config.toml
positions = "rope"
tie_word_embeddings = false
parallel_block = false
init = "trunc"
learning_rate = 0.000412
lr_head = 0.0351
dataset = "wikipedia_en"
MLP neurons of a small language model. Each row is named by its layer, matrix (down: output weights) and neuron, and shows model dimensions 416-543. Each number is 128 + 32 x the weight over its row's rms, rounded and kept within 0 to 255. Numbers have three digits each. A neuron's up and down rows have the sign that makes its largest values positive.
A block is one neuron, or neurons of one layer that tend to fire together. After each block is what it responds to, as a language model described it from the Wikipedia text at the highest values.

L2.down411:119088082143100120147076176099086124157134155124174101110088122199159128128161137078133096166134184159193165204153149087139122132175081142188160138144155127132124122103160147133136132122020081106125119161095129097133055114145066141084096119127145128122127129098116067098147120134140079132120149184164166102175089124129078101164039124123116088097152110122132101129111170171140097101089
L2.down714:068074140126032150105107144098110094128094107126135118132105139187085122114122169148133138155138075178084086120154151139119102128195122157146190156171137132070118123191124125120185091128143149129143169131147178135170075154131142153071107151173129153069146149128128122114169131118168161104150140148111134100221082092110127191176104122136082080148161170151151140093142127120101094079139
L2.down1301:080130116115096131215040134143142102131090142158088091138113108142077140148163109153098067152087125167142111185143086121097110149167148127153147125161074086107132106099131152120113111132060140110076175126127139135131084133156068104108089132073096184100153089172188092132144082161132100124137123145099161150154097166158095115093139186113118074183130119135173133118163042073090102100134
L2.down1624:073201093110102084101090131134115181100134129090110131094137164082168038152129112144133135108105169099147112173100097098044133152124186080152137099108094134113087091138112084111121097134077126146136152099071123133096140146110200183105104149102095134192177102176173100148193126151163163106138058168108145144166110159141139133064089128094147140233106082215090147149148155090099124133169
Responds to: Action verbs in narrative. Main action verbs describing what a subject does, often after to, was or a noun, as in taking, moved, improve, gave.

L6.down117:046158122172161109142074053091154126144143085072087120164100156089161102128154130108154175159157065108105177146101151132045129165084095121144111129078102112152126121079135138188168102104097120213120090168158118154122123112140087093166128168114164162100154069166087140159135132172156176121113071143146153145098175146060164155129137112118129106113116183121173175148111222106104129085070
L6.down663:090101119167126122134140087171102123109114088131137087138124102130075083139133161084116155072070138108111144101127147143121187097157141172133101135101093083104123147105088118180140128119105152125164113122147146171191092097188107130160101087148133149101088160143123114089165076177150112156144114142130085141070121129136117118177165128136096092120165108141133130125161164148173058109127
L6.down1239:128104100152161130156162226112165157122054135173184120106208129111129131104128131170161125181119136126139085133087144098113098056137144150181162065121102172159114127137123093068072166169075147097120203147077135149125099099093088105122130162094142109109152141162107057114167096175112135135131118117155118145103152121202136131105160163159144135157145184153101165102066144104164162173119
L6.down1258:122124185129074089163133140090147117113117079131125132122076085168136101111105085107132123155132154157175105123134118155110122123133121164135143085145161089109127147136109153113128148137111096133195104166159156075097146171168140142126147094112078172147107065115140130193133103137098127135158114102155149114071174139098132192167174142104141100154119113145101104068172182116150208130137
L6.down1261:147183106128170188134148127108102141063095117116170130162155139184093069117142119081116136106181149196132159133133167136135177114117084141161130071119145186087173114127138150143181106062127152154118167078190124177117130138143096193094133103114149123168098137204129080147117158127127164123136094142153152153154112058112132130065203140140113102136143129142108168165120216174142153132141
L6.down1359:050147137132145143117144117122095083109150107083146108125109153157140124155076095108130175128148136134163201099128160113105127151103141093108128105105131079105121179148133106138167157047118151101140124105156184164165161168187136082085170112135087139152106068127138159159136126160145093113084093124072117126142121112083173152096132133097102164138122159159172127154102139161110191126133
L6.down1699:122120140159105149103132121131125118032150099179068091155116155126100095111111156118132184147128120135141110092162126118091134123107095093123137126187149131160133109157126129110131062108180128140148122059160164096138165142156142105143132148111152088070109066176123106139161128136097090105194153114107128119117125084153088122145096141093120089102105153174176147166112105095157130168137
L6.down1978:182120184126114122123154084189137117150112114146137124153160083190197130138060124116123181135141096148157166186127095088080077094111161125123158098143141134113158093096157115097117103108097111129120053117093158222106137103114111086139134121138124132139087169146123059145141107218151046114106155151117165067139145084075091081069188145134066132143148095087127226139155147166140162177114
Responds to: Post-name appositive openers. Tokens right after a subject name, usually an article's opening name, that start an alias, gloss or appositive: ", also", " (", "also known".

L6.down217:118140138117113102154073159104144099148062168115124188106135115145127096116129133030109095168081079109149121135062118170094130139138130156108147144083159089116132182116076157193119136113138088144053096192102078120133084137163154117101120170139187127158135116122169119131167127132103128140162155104141136147145165128120179153190116146171108154112166148103106140152120162136106128075126
L6.down360:158128067072120102131150117137150120171176146148174075107139126143137127140112129144132114191098138128128118174115143106114123115128055113149075095072154125090096125122175137122114092114109147117155215123154105155132119116182157143127145136189101120159066107126137103124158093152082151092148138084120123115122127136134151127123118191139130150155069182179155109171147157136138106118180
L6.down1209:151136133099154066169172109068146110107116165160144109083147109119131152133113118113146138133136079072073106108120202159174203093163156126115157145088142116141116095096132146080094184150118099140091160149133162114087132146075166061118159174158141132108079100140133166125098105147080124110138149108090128215114134139119147195113061112167119143108086140146076170216168046124157097115127
L6.down1381:138155120071115168169129118127141126115096164122114073136157103080136119116118098180120157151173074221111156110136096083091110099129127109159113109138142202222185068125155109086141100175073138065114148120154155126105131154129103115117136135090150104171103130146138085111181187149109106172122123138099148115096132112127155128065152090123129123106141100103179117111124120083122117099137
L6.down1730:149153122163137059132124134083127147171131123116110124085099154111116088132121093129127178170096140146138131108115110124142133121125092119102173122151159072192163217128139174176139100130085090065142101165109082171135156094127104145126092078108159142130144153090079150056092143188195135136067129130112092118143180134187115184183132079131171173181169101197147120078085169130113129159055
L6.down1948:160156120131162101136177084136128139114111182146145139100122147072176136094147139111183152104151144211141181191127153119069123128094152120136121137147130123113129134118158125054079086089118146126176141082106153150130106115098101075078143154191062118115084163141125168104139098164114145120148077137126141124107111123169171140168108102160087151190190101155124114157083145149125171130137
L6.down2051:149110152118117129165140120120118137161089106103122128144148088147148119104111107103157181104122093115160115061175134140113114116142085151118121142052156125129117119092063124152223138136163068117116129171084139119110163189117150096097153120140130116143115129100039128090058156082142103120086136068127117127169132085121148121115143094175173123080160090143079200124147148108087136165155
L6.down2152:120113148126155104151148172142152093134114092111157129074076130116217119092100163141174142165087113111151103172126151069104142127084186157086107120146110088172147101150189121074159094140145111107165091156124127134115151111149139177128142089119148146164132129087090115120180087120123178142110103111142126072140133111122142087121124099145182161121132135120114075169146155132116118090124
Responds to: Proper-name word endings. Final pieces or words completing multi-word proper names of organizations, titles or places, e.g. Empor-ium, Gynec-ology, Valley Railroad, Legend-s Cup.

L2.down843:146144123139068162140186113144154185156071164182170106054192163104119101107133111157151133073150137135110118135171100145111086127150156089143134152102127133139120151166085134115149106116134105145118070145113146142092098076062136142120145150196138086112154098158108133135186125091159191166145120101154071160134118159068160125118141117093125126097116080111101146131138131156210159153103
L2.down1109:146133151034080133053122144142118049116123134134118125210125137100150094163101068154159093064147106147149139145173122084146085136076181129120110114086105145122118125133136138161114152139117123147095130121141163169129119195140145098156139144148115127142156147123112102135064123083112078161134065123106080128100114126173133177143233119062166087151224119137166124137155071177084112066110
L2.down1695:102082186143125118092134104086160112162103192166075081134133125168127119181135139128176143105153155121159138105185149117110162186143151112152146121102107122171173097177148083113111124121097146139191104118137129111157101158123099124120153156154131175162158113054136153112168120148137128138119081113104062107144152133137106088119171157128184143096145117143133156179115075173051152152130
L2.down2178:103064115178080076074144087162095107141164123123141120073076131108130140130201095120121122090168169107094166078132085114131152156149158158123159129147084158161092097130114142064125080152114127112108123152137175158077130153136163167098123105177080154186148125150088173121153143172098196150089152109164126153150122145131137138173196137172130101087080124087055159158094121144084145189162
Responds to: Piece after initial letter. Word pieces right after a lone capital letter or digit beginning a name, e.g. B-ing, G-ha-zi, K-no-ch, plus table pipes after single-character cells.

L3.down149:122187143084091115114097117139121085136037099132101165113134095079205139071117148170120103152170126088138144155108097099110117191099072119144143052136160092124095072173124149062165128123121174153114139125152118110114110172131109107139107099128138168095125171154184147088124100101123138169179165118149147157129174117127140163129154093124121170139113073153163130142134109123145139085129
L3.down665:150137109130093035089094137132119082085084127164112104142072161144163134148171142123181188165128127081125145115124075127116099105128148111118148087100173186209106193125123135094102110186127156132148158082191117115200115190101119114137137118196100147123146152169136141174109077153155126196119102147093082192119117158136147187131158146175116117108120153084107141159105158122146131100108
Responds to: Early piece of proper names. Second word-piece of a capitalized proper name split into fragments, right after the initial letter, as in W-a-yne, L-le-wellyn, D-h-ruve, Kn-o-x.

L2.down959:126155148130127095143150190091151070134168039121108099157113214056150133125091076129090081122121162087170127117081160119144111121145147126159108159120194166114177151157157161142115104086078159169147150128082109095121106143128073119100112166132144145158110124155147119158097145145184040128115121110145045136149164127105127088154149170154184098112120143118152129114087087152107100078046
L2.down1375:125149117113078096099128120114148098132155071148114119122136186096123097094066115108109150092105139115176141089054137072141129166179155115126112151137147136095140059132162161092125122129115170178128181122108174182133155093173103079084105133140126166123111080127135105122083149155132043110137148108176087156136124140117128099104153145121168160135118173094162139131101141155156106077101
L2.down2044:158096131067106088132121095076117130125138115169140094126148187104041131176103109104061129169108107127199106095114103183112099144180159122137139117121150088114135155132153086108110192134108112178131138148117147131148138067144138073117108135117144119141103118099181107166144118146119147133095142129154134118158121137105193126153100138098095164121120094081140150184156125138123133152116
L2.down2203:124115142119096097102123105159131079159121099120155053104166163082093105134090135110102134083098192119151158108113150076136148182119175110141159183134169125093112086123141160117166118120138172130077182164076180153151148092171132141165146134144120190131106143113163092111094168129166067098139107113197097119190160142164164142092115141095108146103156111123140163132131153118120131101125
Responds to: Sentence adverbs and hedges. Adverbs of frequency, degree, time or hedging that modify a following verb or clause, often after was/is/are or a clause start, e.g. largely, often, probably, now.

L6.down29:158153056150150139135156136105110076162125108104025099121154117108114178151122132159097146064170158117164072127142101151165100147167154151115125130154136179097147145129132148102127159102108183104156132158123142151176094111104055170152078083132165073135085180140050189186125094095079183183101130175076136092134163101153133112068121105086085086126126094124156100106114150155093105143117
L6.down50:179101106159120104133118119149096083142097095079100152131176130108167105093151119162179147121179125195139174107111080130088112157092112123121143139087159141144142144101050142158175169122139104083111167110117145163108153153161148134101148157125131126123147113185069141109147084175137119145104193165108141116122121140189087105070100152082113137114140171146170132149117182134135110147106
L6.down588:154116117149080101098111157163123116106114147066117180065151144100143093136080139093118110131136131144139173145147124100066105126116145109168151146104117133123114134061117138121138137167119134158164168176121210079170172125191119115125122125060182126125090094180158153079129090051120124149176118155158091179080109141089130102090107147107130189142117103101129153157125098128131111099126
L6.down724:122122147127173182159154188124129138145158173105094129080159166129170139134164101093088161177118106107082120128155131091103079124108133082167179140130174100190129106135190148132117133145139096154170134104128067095129157079195131120124123119045110130173099105167121137146170085035149154138115092141164110145103128201161129119035131123161124100098075147101163134132095118108129159101186
L6.down1227:122096127134177120076117096114127115114173115130087150112083132125194190189125155121171125144121116106170098146121210124127153122157160088116105092139164095175117080099157136134104111114114170176161137210128186109142124111114144123131126107138147158089097145131104134155079148077135230094099142117117089116120134149128121165153123140096137131078136100143167156115089124143137127135090
L6.down1591:096095098132125096131100071117144080073112178118118140118144136211183102146144200080151102149135151100100128111111161115085132173162203102084138137074139186117082115122094113058147113178110091098134127125110184148121160109120099125166155142092174144167152131132104118139126134128148140050137149158047145126128113150172110094145104174174132150159122106103159131164144150045064072134104
L6.down1601:142105122108191079122135131089123089187151123104090092180066122132070144085159154217147152105132156107143148164145182128114169126120097143143147179151110145099170060188048137083151096085091147161134170079119130074071173148090124143176127155120121174143147188167087079119090133144130140056200132158132139110157218108161077153077099148098129153120110121159112129115119108139098103110095
L6.down2190:112134151160152091158165135111109107143141109094066191128044142114140160122102111109152129138136141096161120129135127111103121114126219149096187064149146112175105174162165125139141196134136125107108120154129117184132109113122119168118137145119158138110147180183051119141160122117117149116107132206128109143140175195075151171085193179112146105166151139085123112134144199115152132131193
Responds to: Argument-linking prepositions. Prepositions that link a noun, verb or adjective to its complement, e.g. risk of, resulting in, responsible for, misgivings about.

L2.down2:165123182092125107108143081146114128137203133080134107099142133102156127121117133120150146113087168108160176102110141090141078130175194160115192140148107132116129175159148112101163138106194156139191163100130155147142173152138088077149129161114155167161151214091119128147151169146134130092127121119136153158044109089169096104168130138123055127124154171174084083136088119154164146171141
L2.down145:165185140119140151175165132110121143099132179123134092137093114106148121116135127099108076098127160115176120140078136143130075111147116157142174123188180171142084139186075137099163137079180118135114111103107149084125132233171162153124198137082120036108106101145107174124098106103145131128089121105097126082110109113142094117117111126124073171142183143117108106139161198137103160138148
L2.down166:085109162129068108116131101166089152145132125123132138118163083183081104107125153116082133178129038166165125118142154106135139137103143178140170128128069121158144087132130137159163120151094148105156162054142198122156163112158119079129143118100138107157079181113136138184154118143034088130070152107072123109149122108097117119151152117057114142124166112118138187113100139122103127107115
L2.down1630:104142120150105181152150131177142185163142132168127163094171058084167120120138141146072127146101092126149129152159110147165155165081209130154141138115126116134079084096096125112148084168110122122100126175141087113124134133200088124173164093104132099115148151061141158096162142070107171096134129159097127121118114151141172081171090177157138139113094124119092109161153123105157103142103
Responds to: Name-final word pieces. Final subword pieces completing multi-token proper names, mostly foreign, such as ed in Al-Raed and Zayed, em in Thiem, as in Las Pinas.

L2.down63:109178122086162104126146154181149172142112099148160128125133125097123152093146095177152065132151107179091176157154147144158173117161170096030106109146154139114125105130096129143143107118156118083145113168099158147143197157167110084079162111115108163130144182115123126099203046103081120094151098158111189141132148081161136158124116152077161132113145118087154096175070140141100154193143
L2.down134:156184097126131094133127122153154160152112115149141097117100132144116128136138132141091136166084095083098134157097061126139129110117104124122134159174115124150108112130094144100100109131125125131154119200120182138094140120139099134113119158193123201123130141143167119203104181107109111105168179093102082084153093139129174148134121117095061114115138091133098139136143108101157126126055
L2.down199:092127086196106153106123154136128147135157084150127158156167094128033123070127114095136153150125127078109100072156137108151157129148148170154147159116173172181068106125123103106187114068179218144185078145208150101119110095143138143121087151092144128119162120124151120096129164122156115121173097101063082109132151101125115103172078100156137150150137129106129111168093182145183182072149
L2.down1783:108171093177068084116125101146059064082093134132119128097159118102115106183114089125153094175121105142185063106126090103123159100194099137150169115064177106108175113130115135112115143117157098156126191134111173139102136145158165129151128168122126103189131161093168088104110087137123109142160216133162197092107098106115070115117062182109135116036150143149136074134108121135119125110124
Responds to: Clause boundaries and "from". The preposition from after verbs or adjectives like exclude, prevent, remove, distinct, and commas closing introductory phrases (However, According to X, When…).

L6.down105:083183088113146140129093131094162134125125134135125205089099075097061133109097171110127096237127179142155104063149113181175130119080150103154110112081078070093143142151098108165111155130122125167112106137079147127149175129104141147120160223126101180130133110123108202172200121064076063034103126164168128123156166107070127088131119147117190129122063106122153099118114135126136112073152
L6.down399:152141054145172215191093174104101119170111163107143092201122190099200120156082109152121113067163135131111168141100141141133110083148088128074156117130087133134143148122176145169131135130158097117134122167111110092130126142149156153141137149155129158134129120125143129138116189085118140173128092101188140071160128105147096148126097143097180108128138082171131135124066126106125150169131
L6.down1013:099137114150122155117140167124135080166112188137127142108138101138124129113126113135123145150058136142142095095160092171070133104104087065120156106110113092144107167104176143125156141103162127069138139098098148114109128138122121169135086136168137099167107070133129130138175094125197069130186111149168116119118116180219110148100090126162141136125130161120097083129112168102135098098123
L6.down1079:169129121056103121111065144173134152122132139147117156104087076144129130116069109056098097139104135139134115135145161137066105109092129148141079072114110090104140132123182040100119132114097165121155149158084119134137060086094129127071188170106064135138123155142151165166140125137185112118123129140130146143110124213110070118156155165225142164093096096114096079158088098162122122132175
L6.down1458:138145116072188096100153116160198131153131117173157091120075124173136159179068159132155112146156101168145082093121127094091038124132114115160089050136123111176143164140143097102056165118159152160154117178152111130130100104144147145108110110123102092154118163156135115151158107099119164119126092102073104120137134143120108132173094133121160082112144110094089070154097137159163066120171
L6.down1642:103142110120132150080156142103142142131101103149170153165094114138089148166148140018154061119194132147111134188131095166110138103170092129075101083107071111134118129116182138129082122085109142130123074135065104094125092133135116166130187132200108089127134091109083131203171174124146087173127139110138149143133104105062086046074145127174110155153170104092156154112107134157141115164130
L6.down1999:124123099126186120136081120134149187131128184125081118107100121146173150109126123135032102101120126132162131114134117122113069091097148150130131133108138137165163085074144118119095091059144110202139122113123113205135109066155160085097082169107109171171131168107150114161141094140145120110174114197075149116182135105154198118155097092166124110183075110125121064131185161128129165134149
L6.down2254:096108111102210128156162072056131145097123097089163128180127157154127168150125107132172085144115184108146137128114197078122110108083169091175125084165141127157151133117078141133183191122122108151174102168208099130110101125100085131132126133085127162140144130214104164090130058128116192121106117154113074144092102140127178159082144150122162109140162134144164127096120189137124194134097
Responds to: Partitive group quantifiers. Words naming a group's size or rank inside "one of / among / all of" phrases: numbers, the, possessives, superlatives (one of the 10, among 4, the first).

L3.down1583:098119109120140142134146114154128144140144074103115095118158093136091159127188156132065039151112082145243207130168137097162133120161152139076125117158113148154113145083081137204092113215090183113127122098169061036122162059142105119093123112093117109164111062112159135150141152078130115185124131085088146169183168135097170101061136163096146139137124144164126075136140114166071062183119
L3.down1770:116104092110153162157151082138121118112116147181211129078109125146134143126188122127168126104195153093082112145037108125110122081156126126137147153098117153149094154149071094123056120156129112092077169123114149158071104160107087094132076082123143120119103120148065119124122066093121150133140133078109084157101112123083100129112130159138103087107123087073176199060108109072093107124146
Responds to: Lead-sentence subject boundary. The opening parenthesis right after an article subject's name in a Wikipedia lead, before birth dates (Maynard (born 1986), Chachere (born)); weaker on commas after paragraph-opening phrases ("His latest book,", "In his youth,").

L3.down784:168153115134135131108134126100117105142123125132113146107105161110112157123081158141120196134076108078108065082137072115114138113171106081137144157097124056117121130151115109078178118095100166147156144146163238141146107162076120161150122134097116115095111124138128117075113098096062106130167152082077113161134184114098111145095154198124080132112153160158141107164093099142173166099141
L3.down891:108128127144138119130133138114086120154095084140064148094086153136128066162161098208158134130083107127093160163124137112044136100162158143174141091129100093119129071086091200108142098147130115164100180123118128148123113110136127138096098125129116081148065065221137103169046131100142088166097199118058148199164176134135148110103132176152118171121131114094133098158093140104165146156088
Responds to: Evaluative/quality modifiers. Evaluative or degree words describing quality, improvement or extent, often adjectives or verbs in explanatory prose, such as best, improve, good, efficient, reducing, highest.

L6.down204:076106110136071182111143119097113168110121124165096112120136133172113094116115099129134097094111131111152145140097114165135122093152106118105159119083140135080142155129164173141110103103115147168195151120133144091131067142129130130117106099128106183134142118155127238086133152077186127163122128143135101133170167137138121074081090157091113131131186167056120122132237065118125122150105
L6.down286:125117107116072126115112116091146137179134080111110091083094152140120106136141108150203156122179166097090137097132144156117058126093100065139098180054108158110162149152066131137137112147115160114069108100137144106129138157119103106150151122084088133130108066159120138128108122123071191086172160096104174123076178152081133133130059156053108091110092188099104194100128121124110081155175
L6.down327:140108146151117128062189155078127105144130167135181154101094165094070166148166151091090155163131149096143098114139103152097092097061132101131217130131136107107088168208105099124115152151196151096177170118122152170104143136097099124137076086160142105131087127150104112101114142210163108096157138132114088149083122163140174189111112139106129137159088146129097193153075135102145129119138
L6.down355:127083125189104121162162127125113152089158121096143134128158135149148119141141113168176146131138072127097110120155147152100145100063112107140144142189223139101145098081127131126104180163121168132140146088140123096124118145107117122172145156167122113051120156075141131129066126154121118103188130124093157079116150099103148132035117120160124114090172085106121155154077139154106173142139
L6.down402:144125108141084074079131090060178134110119075116161153112128138096107095134117158089130112143162167189177167107148071154096152147101113090091082210050187126146103128126067181120077137136117078119097167154098201118135047103124124121130131145112127155117144105097077110113169158168124118115151135111131148123112113154121089173099130148089083134150012100169135130181154120155167114130096
L6.down578:081138052141103063126094156137139152140122146107080131146082098150160096178161170166121150163117127150150114152141098201094121087111149082106099090139107133183132127122095172079101119118145151069101076116122131131163066145156171147112078157111089142107120129154075117162160134177108164097132136105107111115101056074116137122155102167087118124111149183079139134118148153121121083129083
L6.down817:119124118103141099097151083113089145076076157098167132119083151083161166143147205126062151132164119102174134113118032116103168079112188166113139173137118121101145134149170158106135152143128132134173113151126098062139107122141093085177135092150123132165110125144063100167151187155164163116073128121123149127122134056147118089159118149105102131123164103154183161082125130142087096115125
L6.down2233:140132172128119021110182170129118116141131148159157213157138128126091135101096122081147093065126098122167140125089097132146089130122189143101130168134109135103167154150129151152117113146149159029109102150131118133072123149077123145160127133072094066113123126150125168118106101088125091133146132134097072120136129090119136099130113165103130210129160094149139125093115124203174144134086
Responds to: Verb after infinitive "to". Verb stems or their first word piece right after "to", "by", or "while", starting an action clause, e.g. to propose, to build, by putting.

L3.down1562:118126210187169120111113089200145106158145107134054109122098196164193123178110121138107102155066195121123129145148131155109122139122130092148141089145104153170140111136092160123129152140131217118102159112120123126138175120174106099133134122134166116146161128127099120165142154158119216124160116129144115144129163154151145187140048125166201169080134101146056184161137193128096059109129
L3.down1870:137141130129108082093159090170115083140103145121068144096122189147090176175138109147100161158166166092111119168211098140082048092090103154137115093152130138134106107132092144137150080116162100136118124112146199159181134145096181120160110161123158093202106130133089128126140106104173117087091102130118135091084111118138119177133143140169210112160202091154071162168091115181127136107177
Responds to: Numerals in names and quantities. Numeral tokens in running text, strongest inside product or model codes (ZAZ-1105, Allwinner A10, F40PH), also counts, amounts, dates and route numbers.

L3.down773:133154099118085090124120145125126129175141103148093059136134138074166134063092112150100137106121097146142111119087113114167148153163171166118104127167130132101140143104146176113106149108105149146130134131055180128132157139186099097092143132136140143132148100097100125124114150103133035146143122154165177152179132151092116133158140156071125161132140131116152132105115134140154122098097
L3.down1901:138159128119165076161122196124120121133108144123134082128119183080107117112062093123106131080081145111128139151116128104170179137160168084150155150113114155145129107119137156082124191113097109097172141187095141147137180107157110122086199147118121167081086096126190117142117173128178020204136105149149130178129160121101097104167123156078091122140114099085110060097093116153130108128072
Responds to: Adverbs and -ly suffixes. Adverbs, especially the -ly or -ally piece completing one split from its adjective stem, such as verbal-ly, drastic-ally, social-ly; also words like also, again, now, previously.

L2.down49:063165101160100107173175097110147140092126086171124187139139115088131072131127114106125114159141179129092092122151160052083124086105146168125118125106061122136141102132149148074109139139149121162154076085150159117195112124176037166172110130117120115158075153085126119127130143206081124135143205102095160110115163146107128136072125144098129154172148215118125121114139106103110178206094
L2.down189:078100102123155134087106126184125129148142148111143151110124170117175115079126082169086125175102118091105174121111078104114182151146119194169076086181087184088119106150136117118092081130143109124157164169101124164140116068205142207139093115163143118147112115094141099151097054169165119136109129085130132105100211131148131090141175166129099140123149188129109079159141090108148157125169
L2.down1169:153095148187069145148111119145126163114086121125137113148134127150107074178124172132165155185095193115107067149191146104135105090181099185136052148081071128158144107116151115114109121103147200161142150151140116112165125098117172101129119148076126114115115133154092107173104104159118161136094146180092132076111154140120193099161060135127167153167120149129107149190145143159113135137168
L2.down2039:080156110144095065144106113101080123143129159157177161136122147138104144131131106134105171108060128111087151060184131048132151090161153173161158085062135109104100118162104132089118068163129098097115124167121098118125115096149140151162132127108111143126094133126159104130109102168088128100134153104100140107068190181136185123135127116085162178100165158148103106162106153125156138118072
Responds to: Ordinals and superlatives. Ordinal words and suffixes (first, fourth, 17th, 62nd) and superlatives (best, most, largest, final, last), usually right after "the".

L6.down186:153107161185154112152138161139102131099148073098106115135153156110139119126106111077075140145156120084097121129133211143142141179179114112142116066116112065101151044105173149165128140044112096099150213100070109102153126151169121130121159173151100164082200111104099122092096154083123113147133110115133140135113157108127140121117167134185110115113082185163231162149107096115083088142119
L6.down732:138168122149107119155170114131068145128183106113092188111155160104093111144050132086143169138100114131151138132143152150123159125088128111156112113166135144099177147135109161178147150127137120106147099142113125164093100160119139118155168174145091106112144101188115187087114124092148132153121088168077175100163162123173151136113149146145174134143155142114191104144161082105153124157081
L6.down827:144155092179123158143115107182154107100148183084174146100128104147143107153136040150167092113081147112130178100148130142122157115103148086099126086147094172125109102111062177155105113160056142174097124134134102143119127138152190128161153111119107110128130153072141144073135109087126132142131125109117130123096115130092112153104148149172174107144098131175179123104213170157148105112169
L6.down1127:144150139151170141172134140068160101173093132128109150179124084138078124209114156142122118138078137135091124092164121124133137050132126103110142078114138118093161109107122111173159102090122124168089159175200162223140129103135105115131118070151094077147102073104131143165164186094123152169114041133089151096155104118111108155132211106123095087145202090156151180128167122185168146142067
L6.down1172:144138100135106196078138110096105086157180131168096101123172088156107124079108102112116112180081161097110096155124149179117110094100134129127124147038082192183141130061158045100147144131181152118069142126098127090121114163085122104120153151119112115114121222118141134066097137135137116140177077111116149085116126070102099159175171081119105111111096160091115108167149124175135155091132
L6.down2027:124114146186088124145151144101152127140126134132125118143095103122131072218098121166146145164193174094214136070146092112153145134150150129154186080131162125104111164120132109133150149100131152126159196171133137159118117152135177117085137150162130152193138089078101091072190114186135124123149085070202150129107142136114112131106144133114126190106139131126097138134124172071145094149143
L6.down2034:136170163125174168092126173161046151151111139152121114186146121169115133131181110144105100116098085126055158127098166173105127066125124133124155146044099118104138093112129129132032128105129134130122164068137080089157121119184144180075103148084102136207131099088128113125125155089114156100132170086184184126137132097127139101128141150085108115134156125140212108133155211136088141103134
L6.down2078:132103128142087097148105107143114131125120055158115080136184156111120117114089080108187131198121122126137124157138081134172148133090197125176162145062080139088090179139116158125151124168142147114136124068099111154140108109178129097127126147156158173124105121218125136054130082083106116149141140118176194166138162135143149088119203093131104157154091127088138130099140120129196130130045
Responds to: Name fragments, table zeros. Word-piece tokens inside uncommon proper names (Az-d, Za-ur, Ab-id-jan, Gid-witz), plus cell values like 0 in sports statistics tables.

L3.down1116:155109132135078119108109185117116127145128122121097030165103137129136119132114168084121116160143161098202134045127118097127161141162129112128129163169181069173175146166121159116112109060110161135139129110133195122105127090123179114121174182137084125151144088177078106102114082168156155138143092186141120096172168143154191181164143143128085132061099209093079130098125189126129098140118
L3.down1638:121133051128136072131151177104163098179150112089148123105136148132159123164134110096162153112124157056127138079153067126149111185085135117145104137150088070118105194105069118122169150115134100121125153163147113167143093129137153173147090151139159157099135137188156164174206104086123165129131101107121073137134109122169127158122089160123175162143129179115080141135130162134142083151075
Responds to: Verb -ing forms. Present participles and gerunds, often the split-off -ing piece (playing, running, resha-ping), plus some plain verbs like said, passed, composed.

L3.down1951:101092127109087144123122075219107181131088167087139133150116128191157145131155092117111142145155097172161056157098091096099123169077153204202118102077093096156148105049123132170164097130061193108153116078076097087054085068092082117128156083066164167126142127105141120099171120034180140116109079087063088152148123183127166122136125052088089134154149135066111112102139146148070135173120
L3.down2209:043095065096062158168180138126136144113086097117120157174125145090106115131160076099148154134165143116166128187133129137106154141115132149167123104130091092124109088102128105186089116144091113148114103152104194101097094138093117175109091127134133148202155146139125099075111086111132126133135131132131113125140144199139103148117124095125128127158149075122099117136127138130108117075101
Responds to: Name-completing word pieces. Final subword pieces that complete multi-token proper names, mostly Latin genus names in species articles (Micru-rus, Agria-des) plus place and person names (Patag-onia, Hijika-ta).

L6.down338:107130127091119119143152110079103147122115128202148075117056170110108175135153145113111205140166118090199100128110157158114120129073159159173120132128121136170135205185158100151109146154116054147104118144128000133122125171127128150120111094123103112109103112109104172146148091137166117130129094139154138104138116124125215162097127109115153098180162155125082148051225187096136145144219
L6.down435:115089137121102109099156070168139083168113117118124090130155124078085072099084137135091137116072107162101108127140168107120123189167119100135122139115107125154113187119108135140124102083164186128127121101127139151182146133167140119111186128093141166164124069114135088132146133164112185091131111100158138185179160087085120129079143140107136160117070104138183124130108185109098136056081
L6.down558:143213122134100080133144124175093119114108106081167094129145113126170106130052126155123147187134133150104132118100169137147083128146137133159129132077146130158125149128173143124177077110140109121165169083126153133141141119148087129126170113169067129098133097122094075152097142039151118126151122106138188146161047104130102141119123156203101181117120060165129137169051136171147153178078
L6.down767:097162080166108150111131134130099140068077102132095111123118126139090110148079091113105117152091124088100126098091085162101135092125122097080125106115146106135075149126093119163075159137112105140136102121130131162208107103089207095117129125164100105136122094159115189125134095114144094087148091142155195173160084133113169149124115159119104080131170128159142153133119198122163090191148
L6.down931:132126171134134179109139087130142133150068134124184157108109095128027118084119145114085193128082122102121128152127109134083157046092121066157127181126134154127145097161146125132095161134163070127138121127068089123147138143084108139091131086110097104136135170160171156171137145128105205110223097092181164131141115112106101111061147122134163096146209083103126148086171117127110144130074
L6.down942:152126137107149119094159078124153127122126127155088101159140111145137176143073209120153082155071134101140103102149147056093166096141139104145102125156121052119111139090132149146115079117120117098157150149143129116142194125112144131120191152173103176122166095103186134115128141080171105134096130144156062114162170149099083110080103139140181094128101137173107171123153183076157101120153
L6.down1097:149131171121125114129141112124056132159067122100161147142133158115148169150156145073094149121141125149153157176157132110116145123138126088149162132083132160143099182129107139132164072118207144137157139126107131171163123164118135109124134124140113191209145110098117101107176128124146181119093094134186120172219092115135147138096140161140132153122130132134190152129126118076152117129110
L6.down1674:084134077178075181095167139114143113147129107177179120140150138104048079111147075123124147147105148176122140159124166142134109116101127141134117137107146077142114158109129112125151119104097103123139147125095166154034100091135099151128090148088145102171139079166133148080114129198091197123172117127138132142103110086095125156113165170141185103124092168107147090179131166096123191094162
Responds to: Post-copula adverbs/modifiers. Words right after a form of be or become, mostly degree and frequency adverbs like quite, very, too, frequently, more, also.